MLP neurons of a small language model. Each row is named by its layer, matrix (down: output weights) and neuron, and shows model dimensions 32-127. Each number is 500 + 40 x the weight over its row's rms, rounded and kept within 0 to 999. Numbers have three digits each. A neuron's up and down rows have the sign that makes its largest values positive.
A block is one neuron, or neurons of one layer that tend to fire together. After each block is what it responds to, as a language model described it from the Wikipedia text at the highest values.

L10.down114:490437496476450503494455552596486473492512609486537435507536502494507524539489537602495449458436587557450395522549484435568480544514528476522483517493494518499454478527561483474549436507464487476523503561498550508502517441496504533477546478548536418529491479515498480489552523441552495517
L10.down118:481528498480428439515500492494455578511549410497534530535520534481557516494507448455567507478474481563586444475494541471467495554502548492501492503509459536549533561507537469477479543526541556511494510499539483523552484568598493464544469542452434570475497462516493504484457413489512560506
L10.down144:495478555529460495446458578527458453546495442547572641484528528485504429548560573464496425492415443479527535455505526455527453526561504523494445545504495561482514586430552488469481473579451517467489422562537479524475453507576509435506491530529500454510508453542609466520503479407543446439
L10.down202:543489412524480544550475465419458476528485470454523632502544482509529567537517535499537482525448449546471426478455505523552526490473508516457482495547499496516534525519435477516521568496488542515404453497515518476504456479533493445475465466454507468470504496465529446482445507502409502493
L10.down204:465485437512536579430516554545521498493477512522481591443436456519554436402517462511484511524558409520412507547596547515456525493528414515558495534509471488534521495488550413537487513542468527501538450482509456433497452516557526486509479469503472452560568468475498485463465465491471447567
L10.down278:476521533551488521525583509514503438484517507510406524536427453520452516513471475493481503508476507440533505439416506463485515491526523520464514492477485469522475521430529478527518572481475461513459484540465492519448485529453452479463452510507522473460573513523435489612562487519462559507
L10.down289:598511506573444592528504523498495529451513516475540471523462569512438540484522501524553436469458509521497481543488530455481537518563545532509520487513535471546515493553591512444511527514500453519450519552543488495487486425547443526510523473461463513443436462437507501479484484481451526510
L10.down355:511540468524439505463560535451481497461489472488564521470501456505564524441472580527515519527464448417479499583459514491450486505470482525535549463468594491478501516492511485504523545538451471461558446527501548528448450476464512513516477535511466560483542512468585510545488456534480560468
L10.down356:517503536471481411504509479441532468500527555486518571478465428553505511583509525531550539538505469539483506469457450539531532531555544545429483539451506550503494454448529493548560570542521448565447519589525497450499520515490483456540509512525500492464550472532450471458582488539449463546
L10.down427:586495510547480491480520385517530514430506503489420532500496500493501514529513500470483541518529504478538466458540562581526454520490491503469550543530479440565499477467525453471531494490544514506587513451451565498472422533424448478497540559474444514554465440561483509564488479552474538604
L10.down539:551530498512522583492527577501493492515562484495480557491450513473429469486461444499518509466476455553548576533524515495510480428549558466470433482525501533491575504522505525488550548542418462527457506500576564470512551560509502490505476498476524518497536473508526550456490498507486507537
L10.down609:445548513533443492488573506535474485549485462488528431539523440534516490555488510548575563515453438510505507419497464488376449510479511596506461479502510436505544430474486454553467495545460499467534486557495529490473507528429524517441501535498518516478520425514454509432557501451561484514
L10.down610:522523433561471399426458464534529562465509551520532451526448530520519488542481575465497441521484394469501576500460465507437496484558475452496495501492522567470526468470500548496564544527533453495475526549514472514470517578527517513493524550475509503478503508479549514550466479447450478508
L10.down634:517470483503567456466536552500512532530510495442444494512536516561489542490462456517428508499395492505475524572480498465460585467570502554513477500473485464526496446490420467536463535499489506559528480478457492489438470483485560390517518492505498481464521557477498584533535504520455489520
L10.down659:474433488495511492494531404536455469512445522521421533569456461505485475474501471425419525512454517501493423477459529468547471483595440524491523578443465506536460456499521426511514576502451509473554490511521529506497522504499480502499491471507446479457485545500491500515518523476459494503
L10.down687:530509483537456465557549447503526472467511385416531471511529537488520603540590453482475479536442535534498487485516579441512470533523483534532528526554431522553544446496488432519531500516571528494489569474502491546549534475492476449437516538382509540479530536501503504524545584515476476548
Ends of years and place names

L10.down2:530483499498549502471519490536469509516513469536489620495527484483507530520491510481456490495495520483435465548500475542514525551499516492513411547452494390462522535538556466462520525500554479540440503460550531529530461555515514542523515511504512556448543565498511603529487496524539506486
L10.down35:490492462553514445574493506522530511555458484538505442470482501451548540532465500543476488499511480527472466507529450529499536427438509470493541566501472529492524467415576450501479526566486497469487524520474501435495481375535503499447500518533521503412567537474542557547463491511533466463
L10.down76:463517453460499505431534570531416531513448547464518517472471475485498457478427514572533493441518484495495463487508434483457525507516508486549513477470481424483444579466556543475483504474503537497489492561538551466512505473529483491483496511566516511551577482505465438549520518496450573505
L10.down194:536458438538506511504496521450486520452417497515492522545520593585536460513442456483511542481566504461536552455542584527587452578459494457496510498450419443459514531492560482490427579515585518494521488528509564523553483482549427549453492508543509510546439510494480544488476401515521507471
L10.down217:531522503537487426496443518548568497477494550464414544499585460565503539457547498512480478482425425494499462452510491503474477529534478504506486538488528480525516422565462546474500504491455484476473484464559505438501527508479425485473424490454475534572459444507458461509458485529529473475
L10.down237:470418489460486513569523529423479560465588465462507595496483419525510464564521545517423480587475504504471520431510489531488523547450436527541496501497436438525499474496438454478527558504515476449491480483608517535464445540505484542510489521515466464540540488434536484548575493497522505512
L10.down296:499535486553536521520455472492517458467534475492483534480511529450569491484525546468489524540471486445527498489471426575484519508464550537537425506526511470507530510442508421488530429513532524505558507595404519495462525457526433545454500516528422521551506545486460620535572560495514554511
L10.down340:535522532498458582505542523531541482497474486395575562521501542530525546515464561481458486523493441500472513548563447531486520546574459384527458477560529415495490407450515442512452551506434550525513509482552492492502446465497545495462537521471506461483503489501483524471487433524483531487
L10.down467:491530580452513514541557517498462518486480530502465486467549448543439505465454493599467523474460470464463462451556582555509483518445580436426496537462530503433517566543561571394583530489486496518458528563560440471545520479496515407455479477555458530460480483401500451505452484471479516459
L10.down510:509480453498514519603509540435463490470565489517528566503456476555436478543526437495498512508496455482582484483452454562470523430535540473546477457514443440533479457483487512427504503531465507415502475520469511510516551469496553542525503485571459510501497490486535552562530505466442538561
L10.down535:489543458515511513459522551488444456539531430466486478582584457550555513491527443547503439572529482464560470519497495432575491503460466467533521457548579467510609483533510413492454519444513590502508500460561530518534457486442535511534549558514541505500505507508492563515539496529544477528
L10.down577:526512475442503504499479489527565473557445523455547481508454448489490458454518530418466508498461547479474584518517496444497506501581483473552504477484525457517519459516507498501522495523451576472516447461495474493548544555461496483404506483471534427435458507459503528446442560491436466439
L10.down590:483470544456503493520468523546509520393508487414592464511512526538510492500519522491419458522525587547415460467516516495474545572533502503518482568500496422397499452552497480476524576550473567476437459552527482510509530510470549591524513566544501498419444493536475522477491516485456479508
L10.down617:450473460468529542497488563525470555527489453496427577503453516526556447415513455438567461487431529475447447491499500438498517551479493498497459501481525463527550447488530506519452528471424588474500486549510494461542493448479560516475476453458441520413472510465492573540568434505507538598
L10.down629:527522489505573503516492518566507509534491389498466605423527478430502447482460500513497526419537526528545593534500521531575444484470493543496555534501452548492527466484443474433512559509523530565473483492482504532556445501457501599495466540514456539476466554490467491508514485525530486517
L10.down645:566521484433526465460504501479409477546420517544460591496529448428500424539495524523493509570502562482390496472458528489508496550477511496433458559489524495460518532473449518450503509540460477510567461521505511505533526497523554479485468547503485487507493566376521425519441509567535547486
Naming/describing predicate slot

L10.down84:582559433556552544528483510446452424497517533438457568487412525557536527503483476482461426452505540469506441488522488521526553561440473506469526524502484511514508512577384557523486586506559490507486515515513442484482481535510498434506572439459489446465467495477536460438508486499525514458
L10.down105:546500482547478493502602524553520443542529491481501483426508492539465462503548489487472478535506458442528500464448478472498529516416460487487483403468502539472520475510510501530439526443465576481497419529464553601457435492536435512518506522474499519483489526503480539479561542449495521509
L10.down121:465544452559560547594536454538526440544526485557478565495469505524501519447567455510439586498494443505486435498465501493531566493437481475426476546509523454522474475498542462510511516512428506447550530508490469517491489556495508518479557499479461530484519464547532469555474553489557455497
L10.down157:474488500530493420447407510475499514505475444528470417573461515491444506566518451469498535523466540476486523466554433528543441470538529559560563496500524543515594474511486506571517492548535521428550491434511486440471554519427500503494460373487429519527474513544520537481488484457419475518
L10.down200:554475463535494538530481597529442531482497595420521468463498421544538491448548530443461461431539461466517466465453479410538443436497436481487535469548506496464507491529532446525456474503576467527573499453482518502496580477563525470468491482512423480537446495472518525520436524433482515547
L10.down225:447491510454554420460510482518522379406462526514571542549515486487434499445496547447529628532532509552443518535452439456482536426457579509457544542519400492527515499494547528478464539502454485493461473485539464468523588553434563482501473488520500470480592539515501455549452514511582478542
L10.down227:503460470501462450540545557491518506496457486466456569432513580545523497533473473561512472494552527551546506558543536523560515504465519558513468473538561500542488520495413506470491447536507518433527479518522516467552476524524501582453476550489465474546542535529468470487504495514519543539
L10.down382:471553505546555480536447534532529488489564442575484455465555550528489477555543507493464480535503556519515491508503459462386503499483417508465492500491521468579524527575511475542492439458572494513566490475474458515551564561461524593467549548458477471514475473596461534540523538494498522470
L10.down405:505544505502513560526507544517449580571535489475548506459582551513601435582470506454474429499500570535505515480506546468551459539509502417486510514514466475502487556524559483530468532402469546534518500512544550442509451486499481481491436506506504517429461542558531498479487507535505456469
L10.down406:511473511531589574469477473517540557488481472478493497481471454470523545527460570473444397443495500509578479500512522472465522443491541499475502465583474526477506517469494493620531494501536547477496459529522518481535488494589435533497490489506491510573429455491487495463550543496478524422
L10.down448:472508548518536551496529538539481575513433577419512538470451455460522460446475481433516553466507553528542555476551484542504519467538488521508530552443514484579453609506539542447501469508568564516478571533455541517535478429489537515554413587472545584514499446523500485526480523529461438554
L10.down463:527521487627576559500525532442505450488525491519427519566481517556538457516551507452432473555533487462429459517491537449506509542535505570515468479470513486420475511539536491481559461468483557507587553495434452536526558506474511477552533488477556449497486534480461468469507448471526465501
L10.down474:542489537449527464504484470480572487460560504539492500458544497481464434473531505453499491499498527478606472490445405491519485484515505501531486464538473522429513486539472454477434531503535455533494489450512540439471536449517533578521501454435503521502439433483504544547464509555543459529
L10.down475:585478459524525490544559490531467555452478485548491444467487464490506466478425506478477470550447417541493482508526481567435516502547457470468499513525520536512519574479435534538571489516502547539505529549487522535467491444475469461430480526508461458489515550438487500429476466498437537479
L10.down654:433548507561506503571549493539488519493509529417528524476626461462500567452577545472540585442491444470503505494532541502475479484455517477524469508501476551514500537508518507585491539459569540485436512532422507560541457570485475534527516535522525556514474463432515536525497518539474531479
L10.down666:528475532459483525426526478518514482545519495506521550500601477502530523534545459523498504506538488531494407520483489486487499552510454447484503450527545427430508484475463509458498491583576536527522548546482496586579530498483536472462546488531521521532537446507574524474527461474520532520
Mid-word foreign name pieces

L5.down695:540570536515494521403496526479492514534513471479516500502464584545501463529525476531544434481509506443520405491488486551494531491501468466462461482487477480422469572496522467539507490457520534433466519467584488522505476512476553459519564497543455532492400488517511569538478517521547531566
Past participle endings

L5.down220:575479579470498448480573543545455495578464466535526548504567469523523474469474405454460472520439465487455458544545521466522484449535578512466472563579499427469549517522521490477474558511479519480495459465524513501572463483550543539513512431500446448473477503488509517469505487490450462494
Word-completing noun suffixes

L3.down95:503429460570581475539499478488539489513496514479465624503484514461493530479515494453539464502473502437515517485484590512502582510515470444503470535497492442533567509514513461476511553486522537507543539566505521449501559468483463492486443496449516535528537454551544519467550520598546541429
L3.down493:525585520574518554535518550463578460504492470483590437460472435470513454518505498516439492474570475556551475575567474501436521445435490528499546522534498505439498566492592532459487543508513556519517475419502495468511500558519527558454503525528478521509460476529583497438539537521493511555
L3.down587:584498506478505467448489584525479453470455502506485519473487524537547540522419519509475386528525503516482513409461533551446478518518524521424526476530516481519514491460533534445525488485514461523544516396455527539487530519596459455468483537570455467445507473525448461442436552462485439545
L3.down618:467512531426496476560569480424547468458508517536505485434514456497532514438535540543587495535549481549517594503479563516525503475465497557521553483482501565511497528449552501505500459566538537499485520493499481479573566451541544647469517500467458470557541519556455481502481511440411429505
Short vowel-consonant fragments

L3.down310:447510521506486508535531506524484474483463422512483521472471486480513501488474515514489498461445451562489497551462438506528499543576506469555456475583459522553515479516604549493509530516529472511449561481547446555428535498571558505503531413466508470478436493516523538445439541498506549488
L3.down313:561563481500492471477532483492481494475492461558535570487403482482522440488484528451533505450432441472473572557493514480500536516495470525475532477481487492522440446590571501468545419479482506545519527483530461513453504471557515564468441535428558492494511465511479549403617489524447470521
L3.down391:516512503453518477436525515516505471495487415450477590503506472488531543496540484436506538501447521462492471477430578544470490519532508564497495439469447544493503497426515585522608446491540577559530501493493539493501496516477494508528468528474527497495495531527520544547528468427476442531
L3.down440:563447483499457489444536477520519487440509542431504546467480519498550502486438476441529551451474486558523503535524498454479532477519580479510476520456524469460483566485479530494447568511499507486530432495442431514455567448503478535536507470488553500492497512479502533470482388484516484631
Nationality and country modifiers

L10.down21:490492480471480444503497421492481531547529429518536501535476547457509537517490468470583484489496458564563544501506441479543478550482465500473506529546573487490557458522468446590453433473516507542489530474497524489484502488551469566512486502503441452438501489492549573534576576474531453529
L10.down44:503482484415438521502537489562463470553490495494463606470484467495488482518496518412506569512539531457424492489499516600511473578555499538515479494521535510529473502498529530511477574481551555509529501545474518456467530482522521510478504538493432580450486446467511526492448540424526517522
L10.down74:496511464476492509507515473471510496508526487467491588470481477463486520542477512509529468589445526548464440513485485531513528508515498535468548460536513503456500542553547498501465534504441485477517552428532460540500562493491463417443461512437474475468505484545579502567490460519520487525
L10.down135:460503591491493543522459438475491523497528531521509475591524500538514487480485469544512463505478452512555493486480545517575523445497458590515463572463440504479487494489558523514550513563477495441521489507476502467491512570392538447602565519488473513570540557454496524478517530459519531535
L10.down256:453498474552507463472537471449492508595389495480513598505498487487474580497451458510508452486482520522491495503501533456509453521449462434468542477551479496456492490472435415502472444518427515449521460498527416620536492541460440483449503466467530509522467430447514567491484470525528485538
L10.down365:504448477516503481527490460448571588477474515470550442515507474528525463550454514494530516494466525524506609480480487454540478489518471546386449588441516553520507466464459467494474491447456476516573501504485483462545479442503459423486533460466564506487496496505488533506530488416492479538
L10.down420:517494497486473516517520507439478502502470504423523592562526518486510514488491482454473541495414452519553521474437529427429427455543492484528495504389508377496472457516534483571497544508509537542504412495474503469471550537520436450510515479531512527556521571444506583471527536502505472445
L10.down483:593473471503460505507489488491543463442541510391562583568553473513535447518459565492494533473553500480472510566496518514488511504495500507447486537481497563611376562465458576478542474526488455531473497533481474436477487494446441491446485549511505531518494555435520434437449532498537484450
L10.down492:440518460450445510538492510490497493492538526511549478559519431534465544479440570532606571503517494454434474461521548504474530495576508460471495580485581468528472422536452552517573483489582483541546470390505527511454439499514474421483498503548439493486546511486412472492471484472459495492
L10.down514:407480514524528498489576464481471456548475522535450505534488504461539514523463446470418562497500455511440501457537478474494514475547456503439542512527536475458500473577515528508523542512455443485522478507486520432560486506505533420514456513464547490528566534507502509497463493488429511501
L10.down517:447575432489471508446442528484472539516492495434476438480519485542475505495526529542515477473487492541437435469464464470509442496527486504491530518487605458548467468469480561564489470519472530512508516454513504533486485498497496532483472491531474558501539528544518516478488483567482465491
L10.down580:445548457540507441518506549477584479492470436457460534568482464416554417497494505466514532517478534542535498557509526417513525533484574558512543497445501462434468518521586483464483413488478522447499485445501485462555456445547446465474541471525461556470412499543480499536553522458495414455
L10.down597:472486558505458509515495441548552452430454568499459562480543489462479517525463447528488462446456546498474453497469499423482537426512464579516475429484469593411581507477500536491466445510484536445452512463496523498501478448509523472417578495475516514577500514463576466550462469519475475537
L10.down635:470560511509496529500447449543483482470397512475505567464502428498445622479517578516482494565470523511486459536458501488466521565453536543544478498522491433509490474451547561493503441469376500492450494464579487508525505464555510575459427480543464513474484447521405411527477518554553486534
L10.down638:544505462548553463511521454451495514482574528416456602476563476458509507559478474537476500516526529458448500480499484526527580487426566528463429584471491489538585490528548545481506617496431479486432491461457444526521535495465542523514461489433503457502486584514506521497538408520497477508
L10.down651:608452451434497550501487537538564547487567466478570603525563550518506485557472446415453485534540485486491541486525491496505451499492465592597563491465504510570441437490424467518505495453566531560531439468484460550509458491426444540535458463461488442541521593482457565488537473483531493486
Plural group nouns

L3.down240:499547548494458452489422466537506540530488491552540570538448570490584487418480497513373490521483499505467507551462484459488524541477529509463461514575469440540437485454469447483531494547438494461552488539494491468525477483500507524455529517546441459529484543463505532488465548443534483484
L3.down266:533519498528526509512451618481490482413539531482562455444394522489522519490501509512501478520455464507530485518575501504528535471463500505543515465536529538450447476460468471515534531514465470468523498524623494492505512509456420446462495453509492461504457550554484578534513548491495482507
L3.down455:519553472491486465447583591543554430517386541502488493516433508563555528542513540511479533521494460462518453474495526514448515522490478544515560544498551542402507565472570548464515471529461530480543439508475490542479503517468526409528523430465481531490478527508495469497459506484463484478
L3.down567:484494526489392491543441541499514445490507410489446622471468540473554467516480528616509458489445503496502554450470485496465532519532488542447518526493477483463469459489490471476550494512438524445488538523497491511563513476519437505506451521497542536512507487460504487477492494480480489495
Mid-word fragments and wiki markup